Weights of a small transformer language model: 5.48M parameters.
MLP neurons of a small language model. Each row is named by its layer, matrix (up: input weights) and neuron, and shows model dimensions 32-159. Each number is 128 + 32 x the weight over its row's rms, rounded and kept within 0 to 255. Numbers have three digits each.
After each neuron's rows, "fires after" lists the tokens most often just before its 100 highest values on Wikipedia text that the model never trained on.

L6.up170:122092170137142068107110134109144133110171117149198095083028156139089109082098160120079135091123135107124160137068131149168119092117092168158131141173092162095119090112146144141144128173127088094123099148107119090106113117105177205089134182144156073120162132104090103153155127102129147101079098125163149068142164098159117205124145141156122099130156134070117190116147117085116091121073
fires after: " pro", " p", " P", " Pro", " bus", "sp"

L5.up139:103098118097123151068119140160093087098181104178089156080157151096125142135100107165124174160108116091162084145171115110118158161077116125117079100171178088121148126137128170094123127128123185182098106088145133119117152114134117176181104168108179145081117144112122183041133087092118136195140126098074145129074141073135166161091086092097149138161162113098080151083093163154148117136161
fires after: "\n"

L9.up285:144072094148133154155167174106129119160171128131153105128182145114142120127194127103146116156159174113132152158114153146177121112155077134079187137067147136134135143121117100098113116106126070098108140097101141159236157120100149166097182162118147203146130107207056122151157117107081143158141156098201131144120097051101108145165142141093145128074154210126083116151127125144169084121117
fires after: " I", " An", " an", "I", "N"

L9.up334:130149159121120171140121100135124126099139100149139099119138117104184113118169092143140056110092109152152159113173132072107160080186164132147127124080079169124139078080192143078069142165096101130168118115163197152148104157096047117094152107132142154084163081115127114152161127157085145126138124100139174070130102134131134123155136104166202107221113131169074180188136154163120172132135
fires after: " f", "f", " F", "F", " long", " th"

L5.up530:141156152151088200084077133191133136076133156102104087120111107111110146152160122106170120165141125132163114147086140144170146152185106135104161133126155073153149103078061103125176072095128085148080121161159095167110135095110179134110161124081121115135171162099125136073166117093077111106091132096107146147134082129187137137183118154120117177138136137143066181110135160128109051149080
fires after: " the", "|", "\n", "The", " a", "-"

L12.up52:084125114098137150172069141147045168186087109132146103144151131094165135157142089060097160136157076160106096150200091078189135156174096103140146199110149095125116099105153182100149111122153108168159115144068097162123137097094132152167084135083100143156135128111124204105185102178111124132137163129050175100159096135149129151082120080130159112135112158104142095164125142149130133189098
fires after: " |", " K", " W", ",", ")", ";"

L12.up392:171103123126129071142106134087150125072163101110123202156109180103099191130103161132133146140144106136110152133083104144135188129143114105065126158139110137164130155075126117124138153137104117104194142142043112145138138126140141186109081142120127095140151127106103136072128134098155158182115124091096177125113064090145113073127110109134160141077160132139093160093164053069091101164100
fires after: "\n", "ro", " career", "*"

L5.up302:144110093100173198048096184127094077104107137213131113116158111110126110109084105146127111079163141142181104183171132056168127154081169108107154115162143154104121075140072149088118129111151123177152085156155128173144148081157089166113128193079102172129113099106140151083157126141119106168121142095113132111162118126121155103071111156103180121156144174114098183106152113138135109116152
fires after: " (", " \"", " un", "\n", "[", " ["

L9.up55:111130122089152122092125122131128102133039202093112149111128139135134142138106132143113163105153132158061149126151106108151110101137063125108125065146095112095113139152134126200173146073101132119203155090139178099179123148122110050085119156106165116092131132128076144126106149081137147113176201134133171147141078110078171096186080091130095130158150107190103152184160189114150146130160
fires after: ".", " e", "9", "8", ":", "6"

L4.up369:126110133114152077153108094158189149125127161115108118128154122141191140130117138117114091050133140111100097143193060115125100103108132097106068136181134109093138160115137137171132171124153132142133161155113100101152093132178149140116093128094195104111117134104134162092146092101045027074150149101165112112133107206155050163153145077091072170144165132093121173154126091183099169133177
fires after: ".", ","

L5.up282:163129122085136130127218112116090111097146144126091130092118079157128129170111095128136127130115141101103119136176036117115145149111135126097150094083134066089137146084157118070148115175161132099124098138068156123131147160153196182117115079114176130180127092170093147047182151063152099183118110078128138147122171118143119110103184177150181109129102190114042134135116153125153099138198
fires after: " a", " an", " the", " A"

L12.up263:110112125153159134060107124094125129168152123143144078087136151158169139150095202192165136102143130098101165160177110113119174176163084064126125142105122123171143084113154078106104118142178116148189138142076100117115122047115099113141201060172107106212136186118176122176131093158126155162097163167115132145159151164073119087163081149147126162134091114111134126136131157052158128149175
fires after: " p", " sp", " l", " P", " f", "als"

L4.up605:182098104115160174144142144130062112091111115102215119073150110149153147161124136065124124125086065136090087115149132125162121086129129127128164139139070145125178143088155113176131078131073173139144132168094084164109148154112037198114125146117100125130082073107177122096130098105149110167124112120137126116160166125157142105161141100166141128111151186155114034135147162143104041128099
fires after: " |", " 2", " M", " the", " 1", " E"

L7.up413:167128159126160125172109174131098159112158124134153091103152122145137130151078131101162138166105130143114102112162088159175081160118135177098102175074095147131110116194079056111121122166125141112096059171125096114107062190143151120199197108165100089148107137124116133096195166139096121145120144164046091164057098131124094112210084125130107205097091123113116149157139096105077164120126
fires after: " C", " K", " M", " W", " T", " P"

L4.up584:115092120094182181102112141096157170073147136149090133132171143150108107127091124182165121089092082126130094154145169132081138092062143164149130143146125108125084059182120124113123143124122132143112056131110158162164150117143101105090082108121140168047119140185112150069176109101046122165098148144129221084163135151106226135131134100088183139167151095144099097138129129173144136150159
fires after: "\n", " (", " \"", "w", "s"

L10.up244:145129121124106189149120158132157110128129100112114121113157080165103144114128072173089136080156078130112197148117152141124179105112138134142115190128166160161076144128167156186136108148142095156148081172101131116109105102132066082185122116075169163118073149089143077080107192134131117120094105069122167153179103118157108106143143116095146104117063116147115090158128132105104144156089
fires after: " |", "p", " mark", " r", "\n"

L12.up558:148169150097170101158143091104122074062058150150104106149130120108078127122097200129171156155206111170149116125101144108112149184130130079133039101104089101172159124100187089131112147140143176124166123215102080119139149109079133113122107097147110120075105130147121126133097094052086110155131141137134178125183140153185108117122132098154153182082108116105172098126119047094145133082130
fires after: "\n"

L4.up199:111132121083156126114107145065093142116088097141180122138185143161130127111100162129121188127097141155172100109129167115109149106060155111147077132104117102111126137164107124093112118152151106072097164128183170144129123109159100152147111061125150111057142161159154101065146134063178186125164096069109103110118117082192197130134150166080136078202157077161136170165160154073113120105115
fires after: "ording", " due", " August", " 18", " there", " There"

L4.up238:107090153145131135185144116166106086122193130115103053081130066111146152125144110155074108090108136118094153143132125163162087093118126084165115133128147074161134194164090115153114095139148100164115150117115195142108087127162054183096153194140137162154105097142174134160156107112130141131120176122138169148166132097142136144151125121123159123159112198113147029093122164133143134158098
fires after: " the", " of", " World", " U"

L4.up487:111110133185105199127084123099147126159130120145108118111167102127113126155121171099141112136069123076131118126167114063173153102112107147123163106054120093142180120153138131156227164145176162144093088131139108085096128120137152160107159126073183099139112177192096139102162101105129107158106106137081040118124136159214131157109160131149182113084122172126098148143137164130114099157138
fires after: " the", " a", " A", " G", " was", "ish"

L5.up215:184117118122139166157088144155133154126184120143088120106068068137160171120103135141092137150154132161097094118206130134135149155152105111097131161147097202165134129109118165171129092117129138150145143189090079112080127133165163144177186175071106120133082082145052152092164156156132120107130152078114138106116059137113142146056115146155093104128155156117143143170126092137134157119121
fires after: " D", " G", " St", " W", " T", " K"

L7.up577:109128147153137155120068107108129117108115137154142143118126171116101112064152109111119119111182189119113154106148094117078106148150114113118130178168190063117131151148177053147111094151105116118069171113112128146099093119083132126067152123110148144153172112151117110174121115118100121088111183139129029141189161111187168134196217130096116079181144117110179074112124100105165110128161
fires after: " v", " comp", "ol", "l", " l", " la"

L6.up124:136114145076125168114146140138126179092171147175131091148169168106189096170075195077123188155121163198097156142124193097154145123140107136123118131122152085151106117123123144159175114157083132144084105126128138148140115053143097126071056135187146153089126098155145183099100144126133096158145121118117114088154134136125131162074156117077165165140196113139092074153145171107168107148119
fires after: ",", " ex", " there", " cons", " E"

L9.up544:138129099080189134144121150090052124149163084116086167137175097125194133097099100171181156076138133157142125084084108109122114077171132148160097075173097156163111096123116117167126125125133149144136158121114121155141142153071128100071167065136061167122104093103080117163133117105094093086099097111163069090103121101184129105126163126159159078121151116073087143144157120169119146086130
fires after: ".", "\n", "A", ","

L5.up613:112200116135190107172077115144112101145147078200114140120107078131139152112100126152153081113115093130138149162187119144112101115086149058145130177145065151136114152175163164139155101073124097127072130161146081136058089078113136152072064180137137120124161134119141156140092110135146136145106140164170107103113136153146135099141127139104165046086130127123130058138136090072148145076079
fires after: ".", " (", " |", "0", "4", "6"

L7.up355:120110133156122112111139176065118071113152101094185088164140123140077091106064132116096130150171134131152135139130155189090123134101158119122093154126111088131149156121122177146172108162073115116158098097116166111047160112126153121088203117120186149109207093127198161136189119137183182083196095113131104098155159103124149137165156096089138155121123105103164129151133129144166136174085
fires after: " exp", " comp", "p", " opp", " sp", " p"

L5.up472:192102207127193077136117189149144191121193113130124116186135113136126092128111125122114115090075074149165146137141174114102115126154081141116162119159107082090149102120118193150129150115128081128095127121148157126126124130104131124075086149124108137114074124135124164127089171151118170126151147117180111096178136181110174121157175140090171142069108148141125114128099138112187120131088
fires after: "|---|---|---|---", " %", "%", "|---|---", " produc"

L7.up14:117089107118166173105071170115104128145173078080136149132088116115129111159167075156146113163080139085138095145148155162128155136151162188076190168154171108160099081122081096113125076158099121113152127187056109134050112165123126133195161142099093127119127076071172146101142148168112140176123135137162138110133063141129135113158149153057117119125144136150135121102086096117081194141072
fires after: " C", " p", " c", " P", " R", " r"

L4.up444:085099109126084161146151111127141130085075093126161063149164175123124112104140116099187148163116168155094121150135126090090161112107095066119092087111127123149097112107091144038094116176179124118127167094127173134142118140126110151180072167140134106056144112132162159121144152106152129139157128141157162074174165091141213125164141142089164123080109097149165094200152176113113152096145
fires after: " such", "ording", " well", " there", " due", " There"

L9.up111:144178144107206127140144119141132134124112099124153111105088105181100140099123119115120109165169107134139133147224105145210160159125131121125151175103195106096135128083138149095134131096123061151075113139136139097159181146146065106129100147165090138186138127088101108083155128130118175183099129059119138063148092121122057106123069126123120084140138149132118145171109162107134099067140
fires after: "\n", " D", " is", " was", " curr", " V"

L10.up336:116138154161110132180112143102087094128141136128121162130080109190111150123124145084101166119141131161156144148211107155126141134081092145106129136137129114151178200093110118138120099098171136153134113122079056150143153124039085150037108085141072109147114086136125062132160127093096164125123168080113154187158090107106110122153108111127139100107146150104136190158197119146132045107129
fires after: " |", " (", ")", "\n"

L12.up356:095179161171126122114164102102073153116165152092098158120143146159083086147118100192145120128146080175116193131180102129156158118112065156156084163142099131137103125119111128119103125111132127204148099138123136129102138134130048117127162077139112158111055145086124055119072147124099142101156108084110144169153069117101129137115096168039128124120101119200093138132121057099132114092143
fires after: "\n"

L10.up447:187159123106112136163083076093120157144141132128169125128117108119173137135104132162119126135163127085145123073128123147182111189080082097049144143060097105145087139129103214142125173179144190125136099124056085127122142170140131159115100157148104118165087145109112127097072146088076151146100120069189106089138156119149150186162091163139120186156112112084089160134111089136110182115079
fires after: " P", " p", "==", " A", " Pro", "y"

L3.up211:072088108142166134156122208121154116109082123116219191142120137132169086100158089091151084091141110122107149168156123169084128115164118119136083143099103153177149164126136196155092068093091153109095127128157104159105165175119100129093162121153146120079146109158128110101092103141130061106126112092153120063138050096164084112122149082132094125092109116113145147121170191104096106132132
fires after: " |", ";"

L5.up62:131159209103134109161114148072113142097120120049115083162131130140139107136141073176169117121117178139092097108118096096127106122121143138102149104132106116142138158129137053151164131104168038112117116195115175166100138136122104153183151200123153128159100170142143144163158091162121114088068109091119161130138133102094117147183040130132071142153165103143108183158141100177195152092191
fires after: " F", " W", " N", " V", " Y"

L12.up295:106078140164167127104125105147071047118118112191180160121143119140087146152121123151169107065173144141068131110177121104109149155118160106060159119153131125138150118170127116106130169131123133112161112130096127150151136080129146138177130058200182161093136161105132135125130141080146111124109113122126067066163112119146080111207155114142154146097179111149150083157128047089130122074092
fires after: "\n", ")", ".", " b"

L7.up296:134141140052161118159096104163164109143150133139174103115141093090137214129115087159113118146146092073118108126134134149081111106121112117104171128096060093079130112108129149121120081167162102092142151127107034134149128050088188086112170102154135130127112105132150091138116172094164121153096156110208132161160139138140089200127123139129157205143159122089132157131109146120074146162142
fires after: "p", " p", " comp", " exp", " P"

L3.up571:146090157129193207146129142125073190114078116166122107117186133128119104183162105137128109095121149143126114161187157119114126131117142163126132130108082052147126185120143242221135088108144125142085126186123090131094163142115071131047115142110096123106120160130112127125114124072112151147121164096105133096116104140128117062157130140101146135100111177123137155119174173124106039073133
fires after: " |", " 0", " 2", " ", " 3"

L4.up1:106048104118068136120136099140089199115175087099151164126139127200160112114109128154100111152076139114114111163119162127150158119176097121130134103114084128142101188164116173133115098162091165155068111112112150086134124158138094085161138095114121109120129096131080140085172132090162172144153081137105221103064147133090112103028173157106142126139127161161133139083184134090154167159146
fires after: " R", " H", "|", " M", " p", " |"

L6.up502:098092175186152050065150119101141141132148111205123113152124143106110114175105094138115152164104170166121153115140114150184131164112132135100104094167131083136138127174148090144126132106150197112145105115129120143140132084105150185080159145164077105130162095079183130120119162096159111089101149091116175140119148120111170145080131133162142099192141090126124136181149169153171106192132
fires after: " pr", " (", " L", " comp", " l", "l"

L5.up396:185121111127159083170147149106145114104129141143123168165158040124164083118071124115115106072151126133118138076161165090090115130158137122169104186174053162120171182098134112168146122115096136098130170137080076136071083142100096084108146139109124145143158123120145119177185136117092067160129148156134174113168101141115156162141205090126070132084148105127122227145142119128142162124068
fires after: " |", ",", "."

L6.up142:118110095084169064121146162130114121175151093145180152161099099061131145184147151143135133114062138150111146183114128110141151098115152155120132122142101082096167150135134131125141087110194165105167112073142152137137107141098129151158101076151082146113087142133105096096096069104204175070138119146131110168108106154171139163131097108111098083162140110216156158153080150112175137130135
fires after: " l", " c", "at", "l"

L7.up285:153066106110205115135104094080132161155161177117078110116123161120124092147183098065162138080082167123096133135129093159150155139082140105109205124140148078114153125122138168162161124140084112156102148124110141095126175178118160143110116137109136051130124140134171164162112111112134089054119151126111111118109174150126119127116140121096117091119128133165133089179107071188110181173134
fires after: ",", " B", " b", " H", " T"

L7.up540:076107135163132133125174128137154149168190048177152173138141147207118118127144093142182121158131177130129101130085055184161132149089070128110195138130142111107143109186147131091112154128165136134126053141115122120112106103139077116142164143098114099148106110080116180117158150098117124112105103101154103160131154103093148074104172136140119115090156131209111107119114103122092179136102
fires after: "o", " r", " co", " C", " Co", " ro"

L12.up177:113099151088116137128159159118102152159121150073120127147155143138202138077089143225180123122170147177105101100130175101158109137166125098149135144093170097142102118085092157128143130149104071159115084117102166066078184147161108134105163063111151111108072119114067095093121136091142088159134102091105123156100128104193164138099116118152091168143147087166097138149126185116177118078131
fires after: "\n", " \"", ".", " sh", "re"

L12.up317:154194115134144188122183144111112174102190061124184088109153136072151126110117156154125119143122056108101111103146098143072128112092130150045169093087112172081145106137126118176140095197141103164154159156178148106154058138091120072154243141130074123139094133072126108105106137076121152126120159091162129127137092062107108145161112131121146104111091120175181157157134145112136094138126
fires after: " St", " p", "p", "P", " P"

L12.up536:059168126097073091052095112177086180115159111104115160185154149117114123080153108177093174157057099106127108165125125047138180115111109090189119107102177081121094105106070112109108124151163098128156113092155190066119130144117107156133099142152060120135147155120147157097133143062148135184152142151099145113066102169169120138089168147113163131098170126116115131148087156127103140107088
fires after: "|", "-", "–"

L5.up34:179134170087086157174099132111094135151127106120073081134154172102135132146153116106159132123143121075107103104146136173143119123151182099132154145068106117149125159166080157137188131054116133129094119154109123076088169154106114094161162082196144169101097072181084091109151147029142169152129130125070083118137098112178145158141153164118137127159146107164127142142090125142137121237092
fires after: " a", " the", " B", " b", " s", " l"

L5.up585:097082111120164141124151192148155147129161103149118143146089105166118114194189150099109108113096123094155155143155191123083154124169129108139135123173111146080148114144120142117122064081159192109094125207138091171114092117145157190100096125142121100138055109098117151176126155124088167055155087106119073079115082110074134104177127142119103104135156146104095113111110115094150163133150
fires after: " c", ")", " r", "ot", "|---|---", "|---|---|---|---"

L10.up420:157177153144094164152189050142139077116094152146121071128165094122131138119138143074127096118093117123134112146092111139142164115209140143190173090093184140075178123127124090100132144184094057123140142161119132115092133060083129151081105170196084113132164099123125127128195142128117158096075195141172121181118141120100144156088143113102127083134109128101099100186155165198096137139110
fires after: " F", " f", "if", "F", " 1"

L6.up438:185151116091102082118120138175128191107122149086177088108123096160118088171096113116112127073069115132130136169167116088122079169150130121124122197160077081095117149130128155127116129125144125125126155136107149177163162137150112090071146211142151126121177066164138142098097120150152094106101102103152160120110080168177114150130095075046141155114155078131061176133156109132137183137120
fires after: ",", "9", "6", "8", "7"

L7.up23:111123143154220064112138177142131124156100114099129148054130089131094103153141139144105140108148092117156125107110101122150095094156100116150119134130103165155149136078116170147131135072114152099121125157090094165070149151120121189074141167138166135122128128120100143143075097117123133123108156137150095128141163134142079076179170159122183158133178156116179104124149146093117051125108
fires after: " |", " 0", " Total", " 2", "%"

L6.up232:134116101187132142124162143157136063155131119171217083129107121156116116147143082085169165157126089164145098195158151122140101108119134133126105141156177112135151195148130122159092156137127036103127113155131148196144106078129123172093109111108138117153168103126067111191163059135141141101123168143156118061115102171086125126163152116133161152075108124117154156157133108209110181134153
fires after: " N", " I", "N", "um", "ik", " V"

L11.up610:125129177120121158138070125112087131136137102113100085166173167142146129176111185145100166094062142128146135143164129157137141180125099155139101111218148148118099134111074144102153134174156153171117108110133135113124195144126132134101137153154109171134118158069107150052063119130147157148133144090096163122120200103126081125082106129050066089129121170116097152153127135148094146166144
fires after: "\n", " Total", " v", " 100"

L6.up266:133150122156119125143119120131135171153171110149120166136132157107163138091175147133146083114128078117067123150156108175146094121055073153168141111116140072083117078108131093171135090168121136114126125156097091159078068084088169117064103155091175118087158129125110148165085123128086114153083106155154086119116169166148148138093068161107104097112149112119107117055210094143120105120071
fires after: ".", "6", "o", " f", " se", "re"

L7.up563:121114196050097157096145121086078113130099114117125141108133110186117147201068149107139137171113097165161146128149143118183159134148135170136116150066224161121093108176190149117165045126034083168100096153111147117108167143127103144140128094109125135096129170143121123134157138156112137072137132082113142108137137109103123134168096145143137076131099139137164155064117115113183078119159
fires after: " ", " D", " c", " V", " d", " g"

L6.up356:185129149145119064130125138106047136143158125165141133071166092109111114138179139127143094108117133122123105111116135134139146105105129148170094140130047138121142158118109041175105137155185061211084144178139177194135103154089141156147163141131080088167113139141125144110154158178143147133155148156094148140062146076132172235073082144172166151128136058148096146143112140193127147157084
fires after: " T", " F", " U", " W"

L5.up391:124073146116213094128157114203143073053070102140117050137156110158112116150112042087090104124162098153068155175190122102122166118138135101165145147169123133091147198066153169142112118121142124153088099096095100127147098147101150117130151166099156174157110135160131153190119123113074074122090153065136159131104128146145046133098170088118119126141112119146187179155131128150097156159105
fires after: ",", " ", "ts", "als", ";", "F"

L10.up436:114049112104133116151116119135118126180084133161127131124123175141125115134097147180210142086137148144134069119112108147071107168141112119126111087154185159137067146134065137081130133128152079129099100145087138116126187126109137149078130150123125153194138182064149101126074133138184142153126126184141144100146157089097163124072106128121131129168109105110140096120133127146131092077081
fires after: " (", ".", "G", " \""

L5.up149:148127129089131121128108133073057097122178110099052119142178160122094102122107083119166173114118139165165123136153113084174146102129174185179080152030110119157144122118173110102103232152094130161155127129158161133115106148124135097121141116173106212139139114112159127140146155163174129112107083110133133085101185143115115106129104143147197117187149094145121158147077140032163121109118
fires after: " In", " in", " f", " F", " El", "c"

L12.up22:172115045040140109091142141149076080179095100146095082136135171133103102101087104127128137114175076132132118127135131124087133115147125105133127153154119065202121085074123111161127138140100091185110111180117149193107145176135118143107093126097118110111094145110084141124092089054105082090124118163123097109131124145092107221169124128109110148145112109154118178183123074102136108050100
fires after: ".", ",", "\n", ":"

L11.up611:152156136110107192119161118141132166110150178133114116165168135114161081141215147150189143137142127097193145132150143122130182133082108117183104117137111096148124127151198145055134073130156124142149100109108085163104114121101146158136110062083191135031076114133089112093122122119110117137134128090067159115169167081117160119135119135162178165127180173149091150107084085123103135157149
fires after: "\n", " an", " al", " An"

L4.up543:106108112134122155181106168087150185107133114197137128141152136150153023172157111088099112106102100148108138151158099135121129151122122219098183183106128098162162207110132147181147174094144127115085114128093135148132127125146092144099139094089091097072067122171126116089131128087120094120123158160126146115148053103162109172144134101174140178147086127115147163116113128162129083122135
fires after: " |", " 28", " 15", " 25", " 16", " 22"

L5.up384:112164140119153150166108136146103124186109108099164115162132062170131131111148089203137165138119164094143097133130096085126133149091155109140073081078116156091092170124126058139102142098097116108099112152096134163107133163149154172137178149093167082156029149089118151080218115155171141130090156120113115128131140109135116171083074142112204135174106142079093098124137142175115127123169
fires after: " G", " K", " V", " N", " T"

L9.up631:114119227100103148092143084163118116131100095111073106145121069031106096124070141085100092112107152103129089152103132150087072142142127107139193125146167169144128093098129122123133176124111130131109130163142233115163158113121132156088109075127114142141090092121177114145141106155154167158081146146156168145081145091064138089097108136147174136129146175112089145152141121181102113117112
fires after: " the", " F", " f", " a", " and", " his"

L4.up43:084088161150153133102148125148158129086090121219164167141175148069096079103129160195151125071160128138116110152142154124061110166120141170114117165129189110133113115146158137156128124140039111112141165167047155166193161168110067117044109159138138126170096166127099107065080130103145096071109134137185140090155128093086123119117132143138153146144143075093115112144161136124162084158144
fires after: " |", "-", ";", "G"

L6.up381:101156126098091132157137103175204136154152140099110061125112108166155073122136169090120194065144098148118136136141186136088092139158123097093108150107186132093107133071120107203108124070092131142106142142122103131176169123183098146146109177135080091101110070105094128150175107147121071114139041134164127148127118177103142168094142083091133108189156098150121134099104105145157178130138
fires after: ","

L5.up383:127137122161131146139096078111096146096173182146110152136185112117106130128191126063107136091118127135108112177140157074149164132115119102118118126157177048087146136085118184073101095105110163137161064096092159129154128067166178145101026080083153142163109145119123141124148123114103120141146141128065131171098098144140107111142099115124175036144118118099152192145098114159120073146132
fires after: ",", " is", " s", " |", ")", "),"

L6.up622:127142144205120111171168154101085143116159124155122094116100052142129158158111199124219143105107075175126132138202123166193105159093119115130111148086131108152135115118129101182156118110160149146103082210116155128104161079159127121103147191146060110182097067119102155089176137187139113159106099093090094160106124136125162115155126117111169193133144136116122097149157111097126124149103
fires after: " W", " L", " C", " K", " of", " E"

L7.up303:102154182089102132085087146118144126125136145147143191120117097100129078115164123147179144131083076171109131101162038112176065169135087107140169133148127199106122145104114044087113046150113131130070096170114171177108175116114117133115148147101101103122090103129107127139189154130124157129134161151052137169144080092179131148172149163137076178112143094154093105108202149164128176122122
fires after: " O", " U", " T", " Med", " C"

L9.up275:122193156062171064086084103092115076121093153113138111129100129136094158121124117076130177117110168220206181110092114131169115093090114138127135197198139094110120151104097120151112149128104150092039170152151119170166155124093126172114096105159091133171080173127130125038088100106116159088133085108086135130104138128159105062113129116169081152150113114172143190049083131120139124105102
fires after: " Val", " Ar", " ev", "u", "v", "em"

L9.up219:116114066064130149111118076126125146159196103140116145126179159151143125113086143107115143192128146051156156120117130113117143122110110040167136098166111100135142106070123087131120060113201094080151162108132156095059070112105090115105118069134110119093153133139152167149172120117137097108174114144069138130153150126191185098142156156136140151122142170137185152166131137160138130152156
fires after: ".", " St", ".\"", "|", " ph", ","

L7.up430:087143139136154151085123161095111143148111094155044128085105152127140123064121124138153174121144174117129107163158151109121138123156111117142105131147206083128200126125169116183144121092134130129148140142163080113113102204047163149110132090147179117127134094117105077133059142153140127109124190091136083091136122102116130090102109131056146135121081095101127112132145115152145156167123
fires after: " l", "l", " cl", " Fl", " be"

L10.up34:095128145148117139152143149101166143103126105094175136188139155100091134142123149097192106125122158134078127114155134144086171124090077134050120139149148075118069140193220152124114101160160120107154118126140114150160105118173097091129063148106153185138127094149155131127142165113183126143067074090060078138127084112107135093141129143111171163131171118129088136116123165129195097094167
fires after: " e", " E", " G", ",", " l"

L6.up208:149086197116092165164141094075067106112126143147151150115092110158136133087133156167112146114110108084142116148194120073137162156116143114117112183163181128143139170154142127099122095050151116144110095128165121096174172123130105128119076149068151094130137051087071130114194125143073060167114146127116214137172070135118181075091112084142108111157090152137120196126120092137163110065170
fires after: " was", " is", " ", ":", " I"

L7.up219:138156124050136137119210124122130108165093121131121119110145123169121066188142167169190114107147089074136148116114101111112119130136130171124143124125112079119130123142118132159188135143147127079146163100124115147114152178145106137092107113089154131108119150112107146126146071056137098036152143151146116152085074135102093142149105115095093055216165124176116161113171147120136097095132
fires after: ".", "8", "7", "9", "6"

L5.up234:169080178160087095114058145088145144055134156078104118138208117144141100111119117163133063153089151162161143137106126146124177129079161105106127139130103135085160142110158173104154148138106097102120185116117090161173132096090115191049136147135148133127079108129063133143147132133102125116110117089136142122117090093131134162160157141160046179120138123158072188122169144174140116068110
fires after: " the", " T", " F", " Y", " t", " The"

L11.up315:136086128164089154124101133081123094073145121156177153147149130157114103139140099157098100117125090177136109127143114171158162119180144171181135161147152140102117093177187122138145169094136145177115152097140193121129225126149106132167152080155109136081096125157075087132080116108166139133120158110051151116111094144136175081108144175089144180133107130131111063091119082111116046162106
fires after: "\n", "-", " one", " was"

L6.up512:122088110141083140144098126143130135081162165176163160195121155139137178092119121045094109066188160153131163213082150157098171167066145132095093149149146153118180151099148178107157096149107190128154120124113125136108149108175127122133063125086121082066143116129173108141140123077097138093134121158167135102139149128135164163112112102107078077130149135053149163099131120119099121161116
fires after: " pro", " en", " p", " ex", " appro", " comp"

L7.up481:102124170152122141077169147120122153162153085168119157062147154113142111041151158170197097209098085143123182183157133168079170131147117162111091136101041103165110084073116168143185069130169096116127101128120073113116098139098115115112154103146099126165121099159172121087110104130088175124162137091130151108141130121075086150138183136086101178125128089130137198103128149121086116135111
fires after: " p", " P", "p", "P", " pro"